From a checkpoint of a small transformer trained on Wikipedia.
Size: 12 layers, width 512, 8 heads of 64, MLP 2560 GELU, vocabulary 34374, 61.8M parameters.
Architecture: LayerNorm before each block, no position embeddings, biases, ALiBi, capped logits.
Training: a variant of Adam for these matrices, 530M tokens, 8094 steps.
MLP neurons of a small language model. Each row is named by its layer, matrix (up: input weights) and neuron, and shows model dimensions 384-511. Each number is 500 + 50 x the weight over its row's rms, rounded and kept within 0 to 999. Numbers have three digits each.
Before each neuron's rows, "fires after" lists the tokens most often just before its 100 highest values on Wikipedia text that the model never trained on. A number after a token or word is its count.

fires after: "2" 35, " " 26, "1" 9, "0" 4
L9.up2355:449554566468463561417555518464432431592456485462515543501489477435569520476515492480509492485566573490444467512566472448522446453462538413601460529475504601520502436531458599447467482458581474452496569439495498523463492540422450484526558480517556534521502498540433413470601466542560502476434577466492594532564475420492506461563499486506543525541515462537498541455436481512557544437390

fires after: " " 44, " |" 9, "b" 5, "-" 5
L9.up1669:525498532487545476468544518474511468532547532522407605511541444495556528429469530609541473496525531346428424479436508583461480527528550493500467518520493559444452487517444468567457564456509593581542501537553504487471484593430540494536478527585550515496435496527421580497552511474502555571496537547530472489451460460497542454479510585536521444540459517569509392587534595435445474456520

fires after: "2" 25, "1" 25, " " 10, "," 8, " at" 4
L9.up791:536453513508567511521486517588547489535465513453527523554547438450534490514380439430446542558462477427499585560451423484520432524488546498524606472450487547489598599482510475522531502518512494489501463546472451419564547618528573424529589519531441441488464460503391457482439500468540480426444499536387498496541540461523492502478488446498522503486519488498448468480508406527452492467521

fires after: " |" 30, "." 18, "-" 6, "\n" 4, "5" 4
L9.up2206:499522454496529461460515430626475457500517479509576511563571584548431586598416568523503410465542542557512361528445484490508550500465478478495513624468466576464490585485528491466569443544456554528455578439478559595466504479561583455461540475427468517502533550475429571416536513472485496529444498456421518532509517461468525537565378471435551503488419488394485451552501480571479482496426

fires after: "1" 27, " " 25, "," 15, "2" 7, " |" 6, "M" 5
L9.up792:396464513426545546408500460488551488520506463501529520506567457567482491396507465509548493536448466465515503600441473436473482496613506452501523501496500469576564476561491531535529356500541532451510562429592564398424469452406513294570512484507563489474497518579480462398482529519478559478412488450453579473520482469394449463491534463451492484478524417582433526464377451503512456485478

fires after: "9" 20, "1" 15, "," 15, "8" 12, "3" 8, "2" 7
L9.up2017:595445477461513502434544449530534486516443480483470449528538604481454480444480593410474472497449525528536521520507419425511426574566512452487387451559514544553478565448495518619564488355505483517578546430496461438492572509381384444469525423522516504638545486579532509523522452589488485437618429565457505471558458508539530517459475520516516503456596511532537390457454568534487450550581

fires after: "1" 49, " " 34, "9" 14
L9.up1127:573596469531555517583495427521394521539513370484430398462502557586524583487548500411489536499520491485523520550476494483555524502550463535548497475463454479478551609497452516521577524469433579533481567486598545485468433531412499399493480470495477493501500356458462530679527543478477495514550441427530493478542441462494466536564464509484540523493521487489399488499530527503558533526448

fires after: "2" 70, " |" 19, "8" 5
L9.up63:592509494513501454456490506525520478402453530457581599466494541456502514500432498457409493521403531498482486460496471428519498607466439402451443468435489526453550491525467540539498589603523450451479472571500527471455536513493589576536452484451436536441573497602527582503582515436532453431462507548590552475404480508455580370503519477460462489472441589608502511545490466530534475498491

fires after: " " 55, "," 13, "." 4, "4" 4, "1" 4
L9.up1197:543666566422534499405512598539409477466499492574524618552553514415508367430458537513524514450495586542545590498509558480511530528532481520488496440521482504459485489532458578503480483498568517424495552562414504504385474530512465425551392506485492441463517500514486477474530400540438428511540442543539467535431490532466434495492436490473569524453476559477463494534513557547435420506502

fires after: "1" 58, "0" 11, "9" 6, "2" 6
L9.up827:557542511474494490476520540570508441512478402495576463535505507530536492494508520516601457470502511344424521499486531488531490544567418477496585578395557547474478525524474570436444499439519494549496579471533512492548617512392471565582519549517463514535593480423480547437477460558516491427482565505486563573459527491416516472531510415521517476428469459460417422504405531516461423534521

fires after: "2" 76, " |" 7
L9.up282:416562523509614459497518472519557465495521524594449582522468383481562539435498470418503384485540515447509493479562413558547541526505390398444522452590520468449548519528455541485518397521552527461532522523573470446472536589528460521497534464474512488393542521551503400570539530545498488516535470491431441372537585441485483542613443396531450529506489486566469480505483507504487520581507

fires after: " " 66, "–" 6, " (" 4
L9.up1881:514546437416544495466519500441447485568537495467484445408535585539532489512492563535497481514526557459474498529448566555520378516523536469454484511479573461567537527515455555512584548533453546508521453542433484523486504478493611500414523480497501594475497523499499538527534504402532431499554416446522415472493507408490477451484455538491476491425538477550491474495420532568522553507482

fires after: " " 68, "1" 14, "–" 10, "-" 4
L9.up1679:488500512447561446449521460477548365512520418445502529541487523537538444553502511446476422413473576594488458500341425424401476526475505472474566450514520494536463499411488505421531502445484545469481573558468542481422523435412508502512507516559527582557491532473538460446488507555469546487428426531454436479460584475507488487562568543527455515521531587486450453509510545515547576544496

fires after: " |" 44, "3" 17, "4" 7, "2" 6, "5" 5
L9.up846:459471472462528423481625447480456507459495472585479504525477475519567559477503430506574516551433504531543477488513532449433549550465532529465522572469547455536504513552449646470550547442603409376504489466462450498503492474508530522515602509543504534516542466561506512511520425504472457454514546455517486428428445449463617490500501491529513514535534491491374449457463492575427534491504

fires after: "2" 62, " |" 37
L9.up909:484500518566484535476434478516488566506565502508489519419591451469593440477472464491533438587421442617492473517464445473512555463590533546431451431436474504476426542471464537490472476548515490466483487391471495572518544479441509497453430441510577461495569440512532433526554555493537527411585435516507522586484433561527469529634530497538633451507455482525355404542467500469460543461531

fires after: " |" 40, " " 33, " the" 7
L9.up2126:446594568449510430418430534537541495514518479531453420455648549445483501460490501514408502528501511471491494450539459417511501514522540563550525550553549517473484492562518498544481477511488571437466470497535477450469521538506441475527487434491538498447486349571420392470494376615507495532550483547527512539549534459527501551497494428447529497524492478594548478550484496533491514477485

fires after: " " 53, "1" 26
L9.up1784:583596539534508489528461507511514386494503524540395526596477524489524533523462566536488367538512588458472461448493561432494441491539442540463528393564477487519523550503498550534491530449444449520552463437505522512441503535459586529484612445551572518439483497495435471505472485469453472496426511565539591522566518562458560531485430450494575483381530482621436408393444520468544492450508

fires after: " " 34, "2" 21, "1" 18, "9" 5
L9.up1395:403509583485560486429516400501505547565416502520529604595520530582520415579447527456512510531515587519557481553443460431467473592512524478405562453587497543422547519551507565486479554460475512504403413533547484467440425566511440347502449504465554494451590494539408493493462497566545452444519483481483480498471470515546514572466515442566515552508490439514457444413454531431532539476381

fires after: " " 53, "-" 8, "–" 8, " (" 7, "°N" 4
L9.up783:546467547604486560518510519578479501496478528508509484473528479579538527524516516591432536506464483547440521488535509519477452433563517451477492571447463467560520574555483529487473529505443559562470517528455505553398493533518475445450541580488497426563583505550528464471550457432497455425405542531518578527448543531476648381594492513589515490455462444478471460499422589444462511388442

fires after: "." 30, "," 20
L9.up394:493504517540460498497487496474478431504572512526606591568563529506622521431482534468538525457530468495399458544472428498508456504524428561562483425549524565485491523481485513478496474555566465554491540380569532557595447476516478531426578460530553574492515458506538509509595527524499521518496565527465508446434459506451520513531516483575501471470484600508459415445484506538595456532565

fires after: "." 77
L9.up2248:454460486487526470540545455530434507538487482503529590552489571491578565453516547483656503479482517442506460501528514531460452435479520467522494486480661520612528505445510488515573380559551501475577555501457492557500505394435455553491429475392515537492486487452432516464537557502534464467429429532520526503467464535446453416544447438450461555572447441452551544498562487507443536446534

fires after: "2" 84, " " 9, "1" 6
L9.up2098:497548464573450440463554520535496529517539421527537498512553501442524535417427497449546396513482410613436533466594519593542459478449437445553537541424436512493475486567465533527556445541530467459501425494522509515519530553492512520457417512447520510440454456524414426514564513463489540451526547446463490515465508465491575414520500418559477468545495496501454490498481426553452369552452

fires after: " |" 34, "3" 14, "4" 10, "2" 8, "0" 6
L9.up345:462495518610527499396519495562543549512529494471443400528521524525469608491593506616578476552451548538518454551455476502437470484452482445505515405496554465456555559548456477481437462552460551559538358590589482449524495575502538501590532537405559443395490543598452516456453536443424435464543413474514580444511540561596608541566453495468499524449392478538489535526471590506496480484559

fires after: " " 44, "1" 22, "2" 6
L9.up14:505504474419480420528497476599457480582502486515472440592508561460558416395515463501495397443475559533423514506574481502556497553478535539437505541513433559513438547461479531485503493535477493541464510516465496499506435539527597520488484450546521560483450430484533522559488500545488419473463489478479511447536540528557583503527471460495605559501493577498508388538550436513447530443551

fires after: " " 44, " a" 7, " (" 6
L9.up919:562529500514551436494579500505484445524535544449447609485504468496526400436435420457414451398503642531465592527468651518399523425480514410498530526538488508491455497466420573463485503483406496517549512475580511603492581509536496464557563543431482405461447555535484494527501470522553425554572484439537439528543492492496447462525450580466453508443483491455518451481546433559472562516536

fires after: " |" 30, ";" 27, "|" 5, " -" 5, "/" 4
L9.up268:555565574425557451583481509454528556510509553428477529542463551473514440495483486587469487469550495463424451534496521516482439494482492506550454525468485600551563483515478556539458532477491484545459458417538562554485552598452517496492490571556522404527491497537505507468427453501443562556520507518524504477406486467466545527590424557416607541441493461516439413465492488476511444401444

fires after: " " 31, "1" 15, "5" 13, "3" 7
L9.up1994:436538495450470418500539512462469519589459492548483566562549500477509445427467522554473539525522528503431476607480472452492460546546466508457518522474523542414454519603506476384540487483523496425534533609524529447483456561535479457480430506397583485466496561498372506444487453476556458493449505465570573517494503518515611399504516506522516550471487552494516423527500426549467424402564

fires after: " " 57, " |" 4
L9.up2394:497474501520575479513496581523410445569566461498436471498395471617449501392521500535463524503485526621453378491477530532519560537485503478521528475539526540510540500561493527529536424531513490464518466481501484389494400530555542549469499513484534485498545433566451470447486521442642520487458494559467490558484473547622420445442549447456528517435423520411519473489398457525456425488489

fires after: " |" 35, "." 9, " -" 7, " MS" 5, "|" 5, " of" 5
L9.up44:452540559429488508522509426446559536465554469515573441548624535468473592579546502429625405496525473539541543503519462423571562496518463509448454466421493550513581429507409439464467444533521511422563488469462492420462556540495585474533514458465461556471547490432505405439482451600547482413435397497542507598544542481508444489405483597499450504553526484423477446403413426584561450481557

fires after: " |" 47, " " 18, "1" 10, ";" 7, "2" 5
L9.up2160:488548596397568449506431484512434551526556418500519538589634619502524512463473471413429470419420578512490527539460502462505537548544526499595509446410465460541513462521495504584410593479489572560530488513467473494504490580403486609562500476425588532512541469543471577448454424537553524551531448477546528429503456551496418461484480467450590464490505501557444369470483518619419458399449

fires after: " " 90, " (" 10
L9.up1848:504463420468572448521540499534414494521448466561516477527515539465502452479486557484491511435493539561540530537467556472474468537484359464490437456440516502578502549500444477521573455507473511563449521503383526534470412476422498482507610488554416526492396582483503484512553387454516515468523540488470504504495422461456495457480458546514467484518487582510503478573529484540498506520594

fires after: " |" 34, "2" 12, "9" 8, "0" 7, " " 5, "1" 5
L9.up493:480517624518501472423566519595440402497514465551466615566555495481586466437491525510442359482481563524461493549552564587495560526446510503469544527498499486563564548479520513503485378554565545561566431481445476435392503577471487486537571505507544509439465446542481516545527485531461486463478440500430538405513467513547513503514412502509474504562546432507557517510504478482478537460437

fires after: "." 29, "," 20, " and" 4, " that" 4
L9.up2022:520430569456462525489475504509481393492587527486546561469563560490501607430437563485518432452484535558419424501410460468480438589524413545541452507542457477446489511501503501522503494539531482544533597431477491558608490478481507508418547427501462486499506529519478432482594591501448566404542502581510513508434493420536468412523525440596490575498393570464455479477463485505509521468488

fires after: "," 23, "born" 15, " |" 11, " January" 10, "2" 8, "|" 6
L9.up1786:484534589521492540479492527458464503463473548500455442517489549441551506525387523391504445540435503560455505500401481464418491455534528423467496465539585544507639463442518468452454429442436557519454540488373418537592558613542558423455484515547415486507560551458539402513546497521418522494500471507471503603470389543440538508570525553440577400424470515474474461518469504552443491604477

fires after: " |" 52, " " 4, "4" 4
L9.up2085:541500541537569504482491464499569410513540461553518519497420396654610449481507519502521460549415545441516540511504529519552517578491528415371534497533494418485600489526476461507461518508436568453525414454495472536473508494475443484591389517529523587458518554441490432473448519517428502502503508471550429432545512492569457503576498468499489565671482465459499505618456706457506525553487

fires after: " " 26, "9" 21, " is" 6, "1" 5
L9.up83:379487554456538496546498511547427483508508497510515489456604473458535518569460490388410439600445536570509482456443522405607466642539475577502591477470448594406438587443489547554576568462430541451465610576502486509551568523478483557578475465393456633518417373562509568487515531514503538438519507562472423453506447449523508594444443427470542503521509483520412522510464376613508547517608

fires after: " " 29, "1" 17, " the" 9, "2" 7, " |\n\n" 4, "0" 4
L9.up525:491659465535495457581484512518452547542489396541561492476492568551441375432431486451476446513505471479459493476507541446442519455526460499486453431378492585540482452442472494421526428467512509564459490566508500473586613481413553478480547434466565480554573418442559549535572501510461490416506548485407528572562575505483475583477464526512581451447483476480410547504439514527476338520477

fires after: " " 58, " (" 8, " the" 6
L9.up1081:476572537519543507529476443600462338570526522484509518464481510523544473439459490512522524416497623490413481505427547560456498538527499480513467516517473542473499498485414540496522448513485580461471437466539462428463479482476603410491497508544528483406485462636475449503537403393451558538475555504560537438462495541524578478603391515552510474520504485533604412504477515507480397517477